MLP neurons of a small language model. Each row is named by its layer, matrix (down: output weights) and neuron, and shows model dimensions 0-191. Each number is 128 + 24 x the weight over its row's rms, rounded and kept within 0 to 255. Numbers have three digits each.
A block is one neuron, or neurons of one layer that tend to fire together. After each block is what it responds to, as a language model described it from the Wikipedia text at the highest values.

L4.down97:141127128157165142118093098136118095122155140147115133112117114099093094135153142140168181137130141164129128148159194129119146126115137088110118094147165079092082121143150203122151141108083161155149117165101111073092108165154125122119130125115109079115141119096122124168125122087127134117142128096135136150146103145131141139072146112151083164118139105120142149141142101141114102114159169123140112140136162128109139084088098093143122117092148151128158153123148150102143137146181163098124139097148124098137112124154115142101133134145136133128141121140116106126110087127141095120
L4.down112:177135131131100147123135099097150111093133119154182149112154128126126123148125144137138098131128112067077137128126122131150098121155145135137135156109137148144140133120130150143123134146122093165154138088113073154121065110137107138145155150117144157114145139146106161071126156195141145155130151088105113056158171132143107092133127114189096102119135125099118156147133112087123157124118132114117106175110131165102102119119189158130129114111123149152114120095121098137105118123071118132164132107107138131136138129136116145133124117130128089133153120085144133170074120124122130146
L4.down416:069154076130138140118142106114105129154101092169110124120139131147138105148124139128122114146145109101120102175117071142123137129128128121118100112112118101089115107139174092178106128122177100115159136175141140115139115138118133174094159109144146084134129152152127146105099140132073169108136119148111165125171207096100139102110154142173152134116128096125143146109137150076142141129153146102113124141105122130133136088120106141121144136170143101114123112080099128103138172111117177138132121102144137105134108134152110108124116117166122173112091143156162128145132110149125130165
L4.down514:081163108048094084132110095133149114122112109163139135176123153135088132138121132136114102136132136156139168111133133147079142099147117095131138086143158080118113108146148120169168117123123126145141117135130161136106120147125133164101088151129137114123118148173100114118139172152124140141095128107094103130144129084122151146107127122154124120176117087154128124131116138078145096094108116140154133110124164122148115111157151189101146150133148141111107116158127113128132099155090143128155135120170116115101101172068141145107117119146097136112157176134123096169164126139108103135
Description: Word-completing suffix pieces

L5.down165:126119111068162110084187141114102180096116160163123120174133128157144132151123112162115104114111130128126120120138102136119134123152080072154148092134155171154140111115077107101127138127160097130149085150130086125137142130128093126182127189145118127147111126149150128179136105136127099152130125158076112086095106149128104106117157148138116098102088121151087129155118122137122113142108130121145146099130111116108148092113112109139136139120133137169107130129100125133131096133129134084137151108145194124151152166129107124139129140161135145128153151136134102158145116144113164072
Description: Unit-word fragments after numbers

L4.down173:118113142123159095138098153113133129113151177142113122164104107092128140127140133126135118119113183137158110120154101171115127124103142115120156134164093145136142103145096136122135177117164090127134133133129141151136136116153128108112148152137176124087131140103106099118097086095101173081150127145168119113103128126112124135110127146164119115113110171141115091085137159110124169123105137174131125147134154116136128142100076094145107132140102107168133110162104152090101112156188087130109138171105142162090119101076112175173144150162115128128087126141119110094108120151150143110
L4.down411:105150072077101110138119107140103131163139135137135154124153160123159144105153077111152097114077131097118153146112122124136128128166115144128126119156175102126125115158104163122140168148105100155149095108139090123112093140138128086155095114153099117179125138106110128145096099105156104117111105126128104146109127125113126111162119164123176121102116111129103105132123170114102126125107144128102123138119103174129114177135186097147145086095128061116113140176102148144123134124083152150174154108142158140131123136167174114151126166149128132133139134141147142132111110174113130160
L4.down488:170160158131155119137134123103121124145074120139120123154070123115130195069116148121166096096122106135125160102143140141148181089147135111176145115150083145085110121078095103144090126145171122115106139118175158137146159165107158117105102129140153119153116071164129114113146127127137092104135107142125132138150126165153083126127138123147160111134129133137120113077108149101143161115158123104132135088164163185119122150140140119148109145062146097124125154135119094115144112116107110113135114150109131155109127127162110122153099127125151120108115094150138119129115157120132119131
L4.down691:135089129153136155119136124107119175145104115143125144093113085121114129120120122098159138145153110134109106137106142195129089094136123101098114121176154118111121107122116080164113110145142121133083136119157146142141150126118167102125158110118121077112113077121118150107133144116149171133145167183121128139136156131115149106083148099152155102095148133183155144122095142115164170111098124158062131121100133107149089168100096119142120157129145128142151069078118113151094141107089117161112130129122163148149134130146137144127103130143107125147180137111111137125156144133141158117
Description: Predictable word continuations

L5.down467:145160114126117084096112151141140165154134117098140151129168151126132127115140164162190079113114100145127083104144131139150136130159099116087162110125190115130139057132145134128121139088053129125131185104167164119121110131124151127130102115105095115103109124094121117148138141113109086141108141163131133125142126139142141085083130127176157160126136093121116122111117147136138114113109137121111121115152163112134125141102074171106108181170146134141123127128141144107097092137140151106120091154113164118125144138121099176123148124113128133105133150124112132118119108113143152188
Description: Table header word endings

L3.down64:109109169106184118129120129141079128150104134161159121133133152138117165128135153137132122131155112174084114142093130091143104134169144079135148141094110184162114108103153175100140139134152094124139123107108122137115169156123105172095124116121123121130167096176095141143125085138114163110121132161141120125113092120209109103126129150132119167109120131149107134108158125098123107117089088115097108119147111161103124091105179110145178081114132149143118140133124121145140127112098140128116124133158149140083082115151144167092124130132117123085107139162106137121132125156141129135
L3.down121:111116117105118052151110142108112132153115076150091130082145152127151117166140093119127141165118138158145157162117120126119167140144126117167130138149167115122151124133137124139092153091163126164121125131088140169136144119067106138109110132145128122129166135124099159136156113128116118100153138139143130105128125121129122141098150115159121105125129134141150118147122111116126140135057111109118148123104080145179186115126147138095145107111136151132116138112079139097107162092113102168133051090130132160129123117170114139152103113115094172101111127152133110144163161146174127102
L3.down256:128090142154161169112142120112100181144100119183126109101124074130125097152101156121135090089146124172147115121051122159122129151198076138133116138132108118128135114125155138151141117150153164121079124093123135117160118126125113160139131183151144162122150132140123170120152148153087101132136128130126099109081101118101079111181093122135122149097096114129123129108111112093150110145111136124136171138144173145144133147155146116102125119130162136100130143136110141127119126122139146102136134116147097078120147124117130126170141149117142122130095113183111107089111100117091126135
L3.down755:129135093166118141142105151170113134128119115165111126137107101092174145149094151132098125152128107153127144059092164101105148167130110136147116079133137134172150138151146133154096130124131144151125088141095153117126134101113106120138125160098148167103114162146111068107123097096149145108161135125132142115143152123115127129135150164119108141135119150125129115140072094132083109062099095151108105124099116117134123128143125147112175134169137115136143108153114112102117126142138144114148141115146107110110152134154082147117111124132178163077127164136133127085141138099190124177
Description: Unit-abbreviation word pieces

L4.down11:139100113125124131127101167135141158136104159129114141114100157145142142116109156129120099145114096114134103140123102084085153150138178133135108117144200102112166117106130144100143133125129107116062122148107139148105088107107114134113128141153081135160143096133120111137098111155108134147172145179113140093160149120082087115112125122124130102156117063112167154153113144134133167109087132150136137152130144128103123125106133101120147111174151164176140142103116148143134141128115123137125143091142108117122079123164093103166153107095092133156150124093123153164120108149183141159
L4.down369:121095131095128113120121090123157142135115137135122176125148165167127164109102122117104158087081132133148147143131136089115124169164153146087126126131102096136067118098130141121174182125127100126164119126151123159122142133100132132182120136125127157108101084130081122134136086125171162133079149157137137171121142140126102134154112140180107116136115101159136103155140143126165119086133101124124078125104106122129196137123147125126142113128124155129160105102106167123122126124080141123113175115117188137126105169152101112109110117130073104133151127137112151133147128124127135109
L4.down633:142117121104175125105115153118139168123137154132123101138137174119105132077115093131170125148116132084158108108157134140063125103112153170137140136155159118163161089136113122133136105142136143143166121105131119162160128126069122138134137149113166125119135134150116102107115129120136117120167118157130085125088153129112124136092157111140090144176154125167149121127121115139153130136112148170155150128137120108127101090100080138149142119139131139129155149120101158114146104111136089141154135121144173124136156138103079095065148126081134141125074136144130063147080114085117108130
L4.down710:148174081143108108085091157115176105150102133149125139109132149103153144118129135143143162165144112155092126100164133080112128111146143117167131087149128142090109136105105154144141098129124142104102136173134133107152146158123189170124102163101108148149132138145083142168180162112141165075104129118150117150184118138121115144122129168142136132087097132104153127117143121111134134138091112172111086144122104159124156129110109124134182120148099121174133127092104100097102108107114121133116134128144116115141102162140112116127131116100130149145116159110134060112102121118111128139
Description: Mid-word continuation pieces

L3.down140:143159160101095106136145128114091144118123164138095149135137127122131106092105115144104114135110127165122166116133129147133093098109201132144125117117105143103142176124142132109142101180119134150128090111138150115122116139088120129183122121193155104136098127188104098116114132120121162094124145138136078153118114099113111139112137115095149077127166103103163125117089129097106148110099132143176159097169174158099136147167120142115104084153110138097144132115132113118090146107132123140129147145127113111126144166093118154173076152147133154130117140120110139136180146134140123111
L3.down366:115195106098133117142118105153132122123157136100117125098112201121121125127122098118064110132153111112137080126136109096107107152148134136118119138162081108102166079123162160096130116159131112110152102125117141102148103124140132106172148131131125148154140131148109113125137118135101141133158107149131118110140097112133115122071150137076133141102137101118183150169161130157152120152102140087165126104133133129128164152140145074110109178104162146121120129152147133134139151153145111095114130099185108118182115135112114107107127104139159106104148101136168167170131122135129147096
L3.down468:148087115101106137091123083120149142117108104143113118123142128120086081126154101139134123138148121121116108129121101114115080103142143126141126163165135146124110107140099104147153181110126200139127146123105118142068131108116117180131169121133141109150109150132172126107123123168110112130155143159082117132138061087110095140141140157097156130149102154130113119116112138074134155115143105135118115164164079116129093120163156176118157156118146147120129142128138156131113096106128163145139121113140130118113087145169131125149209101164128111148096125139121104140161137126097120138
L3.down469:133123134098116115174127073111133131124127137147128127131112126127122093139094142138100083101145098190135128132106118145108103110099134143119138131144116145104118088158166083148126169160160116160166110116137121115143131111141089106186166108153125108145115146137094137185138144190107112160125079141147092142114176129115116108113136112125141135126139136079109117152108140119172120128123136152128115159136136120143138143122145069142168087089103140114190116148114121135127130071140084112088144128132103150167102131162123102123115118108095153169136114138151156157136144148120162115
Description: Word-completing fragments

L5.down231:159118140093105113140163133102113153134098147169158088105138151155107147075143155098141134110143166145127158157137091164152112115117123108129152134155091132143117106108117145136144098128187109125136156143142135190133130154100137105124118123108115136101095130165109097091113069149133108117131081144083097129122154169143140128138170120117134153101151147118106108131149113137109123127134175142111166137168124105108165117112133109175146135094145150143154129109097156116077157106092098129113137161108135101095170124101159097100106128128148087153112116165149118142100089131142150110
Description: Predicate-introducing articles

L3.down250:119137116072112147133145134122096114151148123107147146111099119138194171119092110115146133136136150152133158125127113129141124104140117092105129113110172082145119085125109114143167100148112128130118136162136118162125117149092142110128146123163139122149112139104126129072128146133127101093113106170126099123145134122171155100144106129120145121146160131093097145145155174110086161149120165165099151131127107142120126162120146086113152106160118160076111155151105184117116112080126206079065123148148133132110113120141129119147137154138134086129100110123135108112115104160136166142
L3.down332:162099127094116112124149151137096141124154133138163123122084159140135142087108117092155119140117121108136134116115114149131057147135138165085130113138130111100109116166140180137135109159153148162127145095128145128135132106126158099123114104167166108130149147133118103139097177172117153124124099117112111130186141150125133138135146132188140114103143119108123127127161142131129153115126119160061087116080135124158135104133128098116125123158152075135139146081133100144139081137137137116129135148167192142157149100118102111136115137143100118120151115099174067115103153103105105105
L3.down527:170111102124118174120155130105115123098122116134170129115137172138119158123087131137164152123132122125128152131138114126115125127179119146077125094105116165082138145085108156145153099142142107160137159094149143110113131121149120137140096132129103087116122130130126159158100119087130119107128152180101131124130126097144161145163182100122115098169134150108100137151129140143137132121085158151186112149112166082079082124138168089122142093105116116171109134103108090137142142103135153128180134085107181148125132136113127119180116127163113121091103119132097127146113103116116147117
L3.down705:108138127089123125134138147113122129114153117133144118076148122141144121097128066142091079116121160140123135111125123125153165122127162127082122107139123117136138140155152146210158128115114105144155084141138124175132117142136131136116109125137095115171132140107150116088162154152112130147129148126159106172065137180128166092129138105105137115093121113122112134117164162173110138160112138115092115086151113159112139161135124145102134111155140101154131138149137094164124119112083100135091116125084135149115164153125127114102155135106084115111111121085128138189119079133148146155
Description: Indefinite article after copula